Weights of a small transformer language model.
Size: 13 layers, vocabulary 10590, 12.3M parameters.
Architecture: rotary positions, biases, untied embeddings.
Training: a variant of Muon for these matrices, 592M tokens.
MLP neurons of a small language model. Each row is named by its layer, matrix (up: input weights) and neuron, and shows model dimensions 32-159. Each number is 200 + 40 x the weight over its row's rms, rounded and kept within 0 to 999.
After each neuron's rows, "fires in" lists the words (lower case) most often at its 100 highest values on Wikipedia text that the model never trained on. A number after a token or word is its count.

L5.up37,193,132,190,199,176,243,188,224,176,201,184,231,165,224,204,151,193,198,92,191,185,189,228,193,239,239,211,154,193,179,126,302,199,270,167,204,170,238,198,164,232,126,190,177,261,145,238,237,183,194,213,151,210,200,183,172,173,252,138,264,172,241,232,213,158,190,194,222,237,231,193,226,209,183,144,148,211,151,235,156,207,193,179,185,189,230,212,259,236,201,193,208,228,239,182,231,235,204,209,226,223,152,199,215,261,194,202,214,138,243,171,207,255,228,228,189,164,221,224,128,184,282,184,141,206,178,248,197
fires in: "two" 14, "although" 13, "most" 9, "one" 8, "latter" 6, "while" 6

L7.up394,163,159,187,196,197,121,279,92,234,216,251,193,178,275,189,181,169,265,194,235,232,167,199,228,241,172,201,207,249,180,142,254,259,249,202,186,232,137,164,259,200,226,196,242,199,219,128,155,237,156,246,147,179,258,232,317,153,212,244,245,148,241,235,285,192,244,249,165,169,233,133,165,258,247,158,126,200,145,194,167,237,141,112,139,142,205,165,179,162,127,216,177,236,211,159,202,257,183,134,163,168,250,175,256,191,254,206,196,176,256,167,139,145,162,224,199,176,157,166,193,165,209,182,187,220,175,221,221
fires in: "original" 15, "former" 12, "present" 8, "final" 6, "first" 5, "current" 5

L2.up110,118,183,225,173,231,251,184,207,202,203,232,209,229,253,183,249,232,235,177,185,229,213,261,160,150,188,162,222,175,230,196,134,146,205,231,222,202,217,257,180,147,181,139,209,243,193,229,168,199,211,291,125,203,205,228,148,162,204,198,268,143,242,236,175,165,195,222,174,184,215,150,190,237,172,148,185,248,140,247,231,150,119,208,218,165,189,216,172,203,269,310,234,182,188,200,147,153,166,195,208,274,164,136,282,209,227,130,227,181,241,246,199,182,211,224,191,240,160,279,229,236,252,156,285,141,147,177,218
fires in: "born" 39, "town" 9, "census" 6, "population" 6, "burial" 4, "demographics" 4

L4.up35,180,207,165,282,110,195,186,172,168,262,215,203,211,154,170,287,189,215,154,196,172,154,240,222,237,173,249,128,183,186,198,227,254,83,199,227,187,224,233,160,220,185,172,125,152,190,158,212,272,272,240,207,153,193,174,206,252,147,204,162,222,183,266,176,187,257,197,175,223,244,228,117,276,208,260,249,207,220,153,184,165,183,157,217,143,185,141,183,235,206,173,207,192,262,232,226,204,212,187,236,273,233,206,214,286,142,155,219,250,203,102,214,201,184,228,206,188,178,247,214,192,187,114,165,185,222,190,212
fires in: "down" 15, "out" 13, "up" 11, "over" 6, "on" 6, "upon" 5

L5.up18,168,229,169,188,204,234,197,216,216,206,205,256,207,225,241,161,232,208,173,169,164,78,187,215,220,183,169,221,255,257,266,211,202,199,207,259,228,239,149,251,195,220,182,177,155,226,198,230,208,155,202,211,178,243,264,246,109,174,123,201,294,129,298,227,198,158,193,151,200,170,205,243,272,143,175,197,198,218,186,225,148,154,225,162,168,183,235,255,219,225,164,249,203,149,137,231,235,167,251,238,165,204,179,225,202,198,182,188,262,172,198,179,235,181,277,211,144,202,238,177,161,150,215,192,181,216,233,240
fires in: "only" 32, "just" 23

L2.up31,137,226,145,131,204,251,196,237,144,248,142,183,244,195,165,228,211,269,184,227,240,222,178,172,212,287,205,190,215,197,185,166,221,275,182,178,146,116,196,165,197,291,205,117,179,175,125,208,205,269,216,184,184,159,247,146,248,183,183,213,218,154,141,196,151,181,253,261,173,248,162,264,257,236,177,97,220,129,204,202,157,241,186,114,174,101,176,218,106,274,201,134,159,295,259,190,119,181,104,246,211,179,196,157,225,177,214,214,129,219,216,161,210,223,191,199,197,280,194,204,264,221,282,256,199,177,186,195
fires in: "state" 39, "driving" 5, "s" 4, "general" 4

L5.up188,217,195,177,213,116,225,188,231,233,119,191,202,207,222,196,151,194,202,192,194,211,145,236,217,168,181,207,236,252,226,181,183,143,200,204,237,216,209,209,145,168,252,156,133,228,206,149,186,173,245,138,159,198,218,181,236,222,160,219,151,184,224,219,150,177,244,175,147,169,247,210,247,153,186,158,204,143,202,133,211,181,164,272,195,154,182,246,249,198,165,199,225,184,224,218,221,170,135,152,201,188,180,142,161,215,268,218,133,241,232,192,225,176,205,150,154,182,186,173,162,190,272,211,201,284,184,192,180
fires in: "fra" 17, "cro" 10, "rus" 9, "esp" 5, "aze" 5, "ita" 4

L7.up71,194,172,195,268,174,250,184,236,195,218,259,280,235,182,179,173,183,189,158,224,194,204,247,218,242,204,276,238,152,227,207,230,167,293,189,194,151,180,244,230,216,139,234,238,179,254,151,205,217,165,129,147,164,225,217,204,177,149,141,165,246,226,190,192,200,201,229,266,206,212,217,238,230,183,202,209,145,243,128,206,232,194,165,223,274,293,203,145,261,243,225,162,227,237,177,206,238,102,268,160,215,170,218,207,282,197,215,229,205,210,174,216,263,165,210,150,188,181,205,203,199,222,147,177,162,225,200,203
fires in: "but" 23, "while" 12, "if" 11, "ifpi" 6